Part of a small language model's weights.
Architecture: RMSNorm before each block, rotary positions.
MLP neurons of a small language model. Each row is named by its layer, matrix (gate and up: input weights) and neuron, and shows model dimensions 80-175. Each number is 128 + 32 x the weight over its row's rms, rounded and kept within 0 to 255. A neuron's up and down rows have the sign that makes its largest values positive.
After each neuron's rows, "fires on" lists the tokens most often at its 100 highest values on Wikipedia text that the model never trained on; "fires after" lists the tokens most often just before its 100 highest values on Wikipedia text that the model never trained on. A number after a token or word is its count.

L5.gate596 [155 131 167 106 148 145 126 142 105 151 173 173 140  77  74  68 121 134 144  95  61 158 151 102 126  98 200 145 125 139 124 123 128 158 124  82 183 133 137 129 153 137 173 113 162 169 144 185 139 117 105  99 188 129 100 122 149 158 121 126 130 132 190 147 181 130 132 103 129 158 131 138  63 103  80 174 161 118 161 176 115 175 161 118 130  78 104 114 109 124 127 162  60 114 110 141]
L5.up596 [ 85 114 159 173 155 131 103 107 130 144  92 125 152 166 168 101 114  99 133 124  64 125 146  79 149 133  90 196 153 164 112 116 147 176 166 102 169 124 111 139 169 155 241 165 112  84 170 123 112 139 142 116 159  79  98  83 104 178 145 159 155 133 184 104 175 173 108 108 140 167 149 168  83  94 116 133 130 120 102 159 152 195 155 100 124  69 150 107  49 147 119 127  52  64 152 190]
fires on: " |" 47, "|" 44, ":" 5, ";" 4
fires after: "\n" 21, " Party" 17, "\n\n" 13, "  " 10, " Pld" 6, " Year" 5

L4.gate305 [135 169  91 111 135 126 131 102 146  90  87 114 189 116 119 145 149  91 118 108  83  93 141 110 147 121 178 136 175 118 100  93 168 119 136 127 118 157 138 138 129 127 158 123 114 141  90 140 133 170  76 136 217 119 115 142 166 146 196 165 168 139 150 149 157 197  67 131 124 123 112 186 141 100 169 150 144  93 109 156 178  98  95 171 158 187 109 175 150 159 119 114 144  82 111 137]
L4.up305 [153 135  53  80 133 162 138 155 203 109 129 125 127 173 150  81  96 155  97 161 131 163 152  48 141 180 122 125 135 130 119 143 115 176  72 118 154 106 106 128 137 126 150 171 204  77 176 156 150 126 118 125 136 121 122 160  94 117  48  98  68 183 158 133 133 176  53  59  85 113 175 128 104 165 120  95 154 149 101 187 127 135 148 134 107 175 124 146 103 132 135  77 123 121 135  92]
fires on: "|" 51, " |" 8, " of" 8, " X" 7, "xi" 4, " 31" 4
fires after: "\n\n" 43, "  " 8, " Pos" 6, "." 4

L4.gate683 [181 114 138 105 171  49  73 182 147 161 153 242 131 142 129 177 120 107 180 110 120  91 103  78 132 135 130 130 119 147  61 146 110 119 200 133 155 122 171  92 104 146 104 115  96  97  94 130 144 108 154 113 112 116 112 121 103 121 107  44 132 150 115  77 115 124  92 146 126 143 138 168 138 153 124 131 134 130 160 113 102 133 228  68 168 138 166 107  85 142 109  84 101 117  89 129]
L4.up683 [125  77 173 112 146  96 169 136  99 169 153 130 157 146 163 108  91 140 161 130 115 112 210 157  95 157 137  62 169  78 143  87 142 159 140 200 111 149 154 143 153 100 137 133 148  94 174 142 103 186 157 131 142 121  66  88  97 160 163 139 217  74 134 176 105 124 159  94  68 151 133 152 139 130  92 125  97 132 169 141 120 159 127  97 153  92 153 105 127 144  86 140  64 109 122 137]
fires on: "|" 42, ":" 28, "-" 13, " |" 5, "ing" 4
fires after: "  " 42, "-" 14, " Total" 4

L2.gate436 [186  95 120 139  84 197  93 160 126 131 119 174 104 134 158 148  68  50 149 103 101 134  94 188 133 155  57 125 140 128 137 103 105 143 103 151 161 132 132 126 116 109 177 151 113 182 121 165 149 121 220  94 126 119  94 103 128 162  97 153  98 135 189 166 136 171 144 174 135  93 107 132 106 101 182 123 102  87 174 113 149 149 135 146 103 112  99  78 111 170 141 145 130 165 124 114]
L2.up436 [142  81 114 100 136 141 160 119 155  59 127 131 169 142 102  69 100  80 159 123  98 152 148 140  85 110 125 132 126 106 214 125 167 104 221 131  99 130 126  89  47 105 131 152 164 129 100 173  76 108 152 145 155 115 161 119 101 110 174 103 121 120 133 168 168 111 104 107 107 126 154 133 128 135 115 131 127 124 144 103  89 130 179 165 109 147  78 187 140 170 161 168  52 102 111 120]
fires on: "/" 22, "|" 20, "-" 14, "ingu" 6, " •" 6, "DST" 4
fires after: "\n" 34, " m" 24, "-" 12, " s" 6, " (" 5, " ap" 4

L4.gate429 [108 130 159 169 169  82 177 107 140 124 155  94 165 183  99 103 140 196 130 167 134 140 100 169  92 166 136  92 140 118 168 169 175 126 200 145 133  94 129 101 104  94 162 151  54 133 111 158 105  87 127 187  46 126 190  54 130 140 101 123 116 169 160 123 142  99 157 179 122 110  79 142  89 118  72  78 108 146  95 118 182 208 131 169 154 158 112 125 113 148 135 146 164 122 203 102]
L4.up429 [139 105 124  96 130 110 172 109 122 122 131 125 148 140 111  99  90 163 195  72 200 113 152 187 161 128 147  73 148 161 167 156 116 135 178 129 154 114 132 150 113 143 147 142 120 148 127 130  98 120 137  72  75 145 156 161 166  92 112 171 112 161 103 110 109  91  87 168 131 117 126 100  69 136  98 123  70 170 167 101 143 134 126 150  98 131 161 107 123 143 110 131 101  75 127 117]
fires on: " but" 60, " and" 27, " while" 8
fires after: "," 75, ";" 5

L2.gate343 [149  97 195 111 157 105 154 164  92 165  81 114 151 118 134 143  70 133 195 193 100 161 122 102 135 125  58  77 133 139 162 120 120 127 104 148 112 151 119 174 123 117  90 150 152 128 103 164 107 129 134 111 152 121 159 117 120 138  33 162 148 186 140 114 108 179 118 182 136 119 110 107 124  94 117 125 147  94 112 139 146  89 152 195 115 131 162 111 117 122 197  92 122 214 134 109]
L2.up343 [119 185 164 107 161 161 171  91 170 117  76 142 118 166 172 139 108  97 108  69 141  59 107  69 187  98 149 132 175 153 145 116 165 137 147 156 123  98 106 154 141 148 157 107  54 129 128 122 149  85  83 136 150  94 131 165 170 100 120 119 138 152  40 111 156  85  64 161  84  79 111 119  90 120 165  87 136 158 110 152 127 110 130 161 118 132 146  63 118 141 171  90  71 151 147  56]
fires on: " but" 48, "," 16, ":" 8, "and" 7, "d" 7, " when" 4
fires after: "," 53, " (" 10, " 2011" 5

L3.gate384 [113 186 144 171 121 155 142 168 180 170 155  97 103 103  89  76  93 136 112  88  97 162 122 159 138  70 103 179 169  83 151 153 106 115 179 108 129  97 151 112  80 132 177  68  49 189  72 184 166 130 129 118 131  90 125  70 164  83 113 147 106 146 149  76 113 138 101 183 157 140 131 128  87 124 123 165 178 153 134 164 122 154 146 165 162  85  75 134 116  84  68  55 185 146 103 141]
L3.up384 [151  96 153 184 142 184 147 139 148 101 111 109 148 148 166  90 184 139 103 128 141 157  74 141 118 115  94 126 114 185 169  75 131 165 130 119 112 130 121  88 147 118 127 171 134 108 164 188 159 203  84 139  92 151 107 118 130 197 146 151  99 125 154 103 196 112 177 152 101 166 189  97 129  66 134 131 152 157 161 105 154 178 178 111 168 175 144 170 120 163 129 154 131 111 164 117]
fires on: " and" 61, ";" 16, "," 12
fires after: "," 43, ")" 31

L5.gate724 [164  79 102 124 102 132  90 209 157 110 123 160 195 142 132 164 151 140 143 168 130 165 142 118 134 141 125 103  92 130 155 141 115 189 201 100 156 119 153 129 147 172 112  72 129 132 144 137 146 155 154 129 125 126 107 169  19 102 204 174 123 137 146 139 117 121 140 135 144 158 112 147 108 135 186 123 115  89 155 140 153 202 104 112 139 137  89 132 124 159 129 131 109 150 126 147]
L5.up724 [185 153 122 147 111 102 159  88 131 125 106 122 128 184 121  86  87 149 171 165 143 134 114 185 153  98 131 139 134  91 133 164 132 102 113 121 123 151  60 129 134 120 107 129  99 158 129 125 105  85  81 125 114 171 175  93  87 131 135 120 122  49 120 136 124  91 134  52  90 152  80 158 143 149  74 137 153  87 112 181 156 114 121  99 103 157 107 159  73 156 158 105 110 126  79  98]
fires on: "-" 65, " by" 24
fires after: "\n" 43, "\n\n" 19

L2.gate378 [ 85 116 134 113 145 102 123 113 134  79 109 118 123 143 128 146 169  87 120  81 136  97 136 148 147 119 140  92  87 120 148 100 114 171 140 159 116 157 119 125 113 182 111 107 147 173 170 120 117 141 115 114 167 174 118 183 193  85 144 173 135 154  82 132 167 122 120 114 174 155  88 178 109 117  76 119 111 127 168 168 103 110 106 133 104 123 159 123 140  75  88 167  96 107  97  83]
L2.up378 [ 67  72 109  92  95 127 176 128  71  97 111 111 144 132  83 136 177  86 123  46  99  87 105 104 133 163 150 151 137 176  90 181 114  83 139 167 177 155  67  79 125 101 116 107 142 151 102 111  50 179 160 130 144 112  85 132 181 109 116 116 174 173 129 125 110 130 119 122 134 131  65 133 165 133 116 137 133 112  59 111 172 162 131  80 163 156 147 154 159 120 109 140 148  81 124 193]
fires on: "19" 80, "St" 6, "S" 4, "N" 4
fires after: " (" 38, "–" 19, "\n\n" 11, "=" 11, "\n" 7, "-" 4

L3.gate558 [186 151 129  65  74 153 117 162 148 114 149 144 118 104  96 160 109 132 143 123 150 122 139  71 132 179 127 131 112 101 110 152  66 163 148 133 159 101 177 168 119 118 128 158 132 156 196 130 121 131 125 138 116 128 138 144  53 114 109 179  47 104 140  96 157 134 139 124  83 130 160 210 125  87 128  91 129 109 136 101 158 157 116 106 208 112 200 170 142 156  77 159 145 115 164 133]
L3.up558 [151 162 103 141 100  77 125 138 160  78 140 165  71  94 102 130 112 161 107 167 136 149 178 184 165  83 105 137  84 130 138 112 147 155 129 167 160 165 183 160 147 119 138  91 135  54 118  61 121 142 159  99  67 141 120 159 155 109 104 120 140 105 169 128 166 114  71 143 131  96  87 199 124 106 139 107 126 104 143 123 144 125 106 120 156  44 125 141 134 124 123 167 154 157 126 161]
fires on: "-" 61, " and" 9, "/" 8, "le" 4, "and" 4
fires after: "-" 58, " (" 11, ";" 6, "." 6, "uc" 4, " by" 4

L3.gate279 [127 117 127 189  80 138 104 181  69 117 112  57 110 132 163  94 175 110 117  86  92 136  76 182 159 142 149 127 105 166 130 123 131 133 140 155 151 177 139 156 120 149 156 114 123 195 126  81  97 157 127 148 184 124  84 138 130 161  96  82 144 140 119 102 155 108 142 126 155 108 125 113  96 128 135 110 131  76  50 173 178 119 124 183 120  25 107 173 107 113 150  89 129 121 114 103]
L3.up279 [ 70  92 178 153 181 104  69 114  79 108 135 187 144  79  58  93 153 176 103  99 172 154 135 148 133 186 109 145 116  91 123 148 112 158 100 166  96 133  94 103  66 111  89 165 104 165 136  99  82 147 168 158 175 103 134  88 172  98 128 159 159 178 156 118 122 124 149 113 150 142 154 104 128 123 129 142 151 159 146 148 132 159 106 133  49 114  69  97 130 109 120 166 118  98  89 159]
fires on: "=" 71, "ti" 4
fires after: "=" 46, "\n\n" 25, " the" 5

L2.gate400 [ 74 144 167 116 122 121  86  90 125 158 131 187 111  50 134 169  90  92  96  95  88 106 145 118 109 145 171  98 131  86  87 146 140 116 159 101 147 126  59  70 192 113 146 128 112 129 129  97 112 155 156 145 179 137  71 194 125 114 136 178  97 121 175  92 116 103  97 156  88 153  99 146 106 137 148  97  69  95 148 116 158 127  92 172 121 148  92 123 156 110 138  63  99  91 157 138]
L2.up400 [140 142  65 130 111  74 119  96 148 145  68 117  72  88 147  73  69 219 110 154  92 143 120 141 160 112 108 115  99 194 113 126 100 126 158 148 120 124  84 126 179 167 126 124 115 141 102 146  92  76 144 163 150  70 113 121 175 121 120 151 112 104 151 195 141 147  87 127 140 165 134 139  98 169 141 167 139 121 124 142 166 141 132 133 119 142 167 142 116 146 121 121 135 169 131  80]
fires on: "|" 76, " at" 8
fires after: "\n\n" 51, "\n" 25, "," 4

L3.gate354 [ 91 181 164 106 160  93 184 145  83 199 106 148 175 105 130 136 154 139 140 113 147  99 139 105 148 131  74 142  73 108 111  85 128 171 113 111 200 131 129 155 147 123 110 119 139 165 172  57  58 139 137 135 104 121 128 143  67  80 120 163 125  77 183  86  62 128 141 124 105 116 135 125 160 137 192  73 109 128 102 147 159 144  82 193 125 166 186 161  65 146 130 122  71 108 158 128]
L3.up354 [161 112 128 128 135 107 115 131 180  64 185 105 143 162 146  63 136 124 147 128  96  97 126 123 122 105 146 132 102 151 159 126  92 144 107 125 100 141 132 120 148 150  86 132  75  90 106 127 124  53 135 169 154 183 108 141  96 120 137 138  95 108 142 132 153  97 156 104 104 136 155 135 174  44 153 122 156 155 107  88 130 117 176  78 146 119 106 118  93 134 111 161 148  85 125 134]
fires on: "-" 65, " -" 19, "–" 9
fires after: "-" 45, " |" 9, ";" 9, "in" 7, " by" 4

L2.gate284 [138 140 109 102 103 122 146 149 104 154 120 162 160 129 177 166  95 148 170 127 123 185 147 102  89 148  23 185 172 176 144 139 149 143 139 103 100 119 125 117 112  76 172 119 102 127  50  74 144 116 142 133 145 175 106 107 169  94 171 146 156 143 125 124  96 183 114 142 150  90 127  85 153 162 205 114 152 172 163 131 172 117 185 147 131  81 124  80 169 116 104 105 122 148 163 106]
L2.up284 [165 111 138  81 204 168 148 101 112 116 121 144 116 128 186  97 154 102 142 112 140 134 133  84  93  95 137 107 151  71 134  88 127 135 116 153 211 121 122  74 165  87 111 148 149 112 151 149 123  57  99 106  99  81 132 116 133 136 155 165  95  91 164  83 178 106 134  68 165 167 133 113 105 146 115 149 102 166 114 142 154 159 110 173 101  56 117 115  58  78  71 160 134 147 109  59]
fires on: "000" 28, " is" 22, "500" 8, " was" 5
fires after: "," 56, ")" 16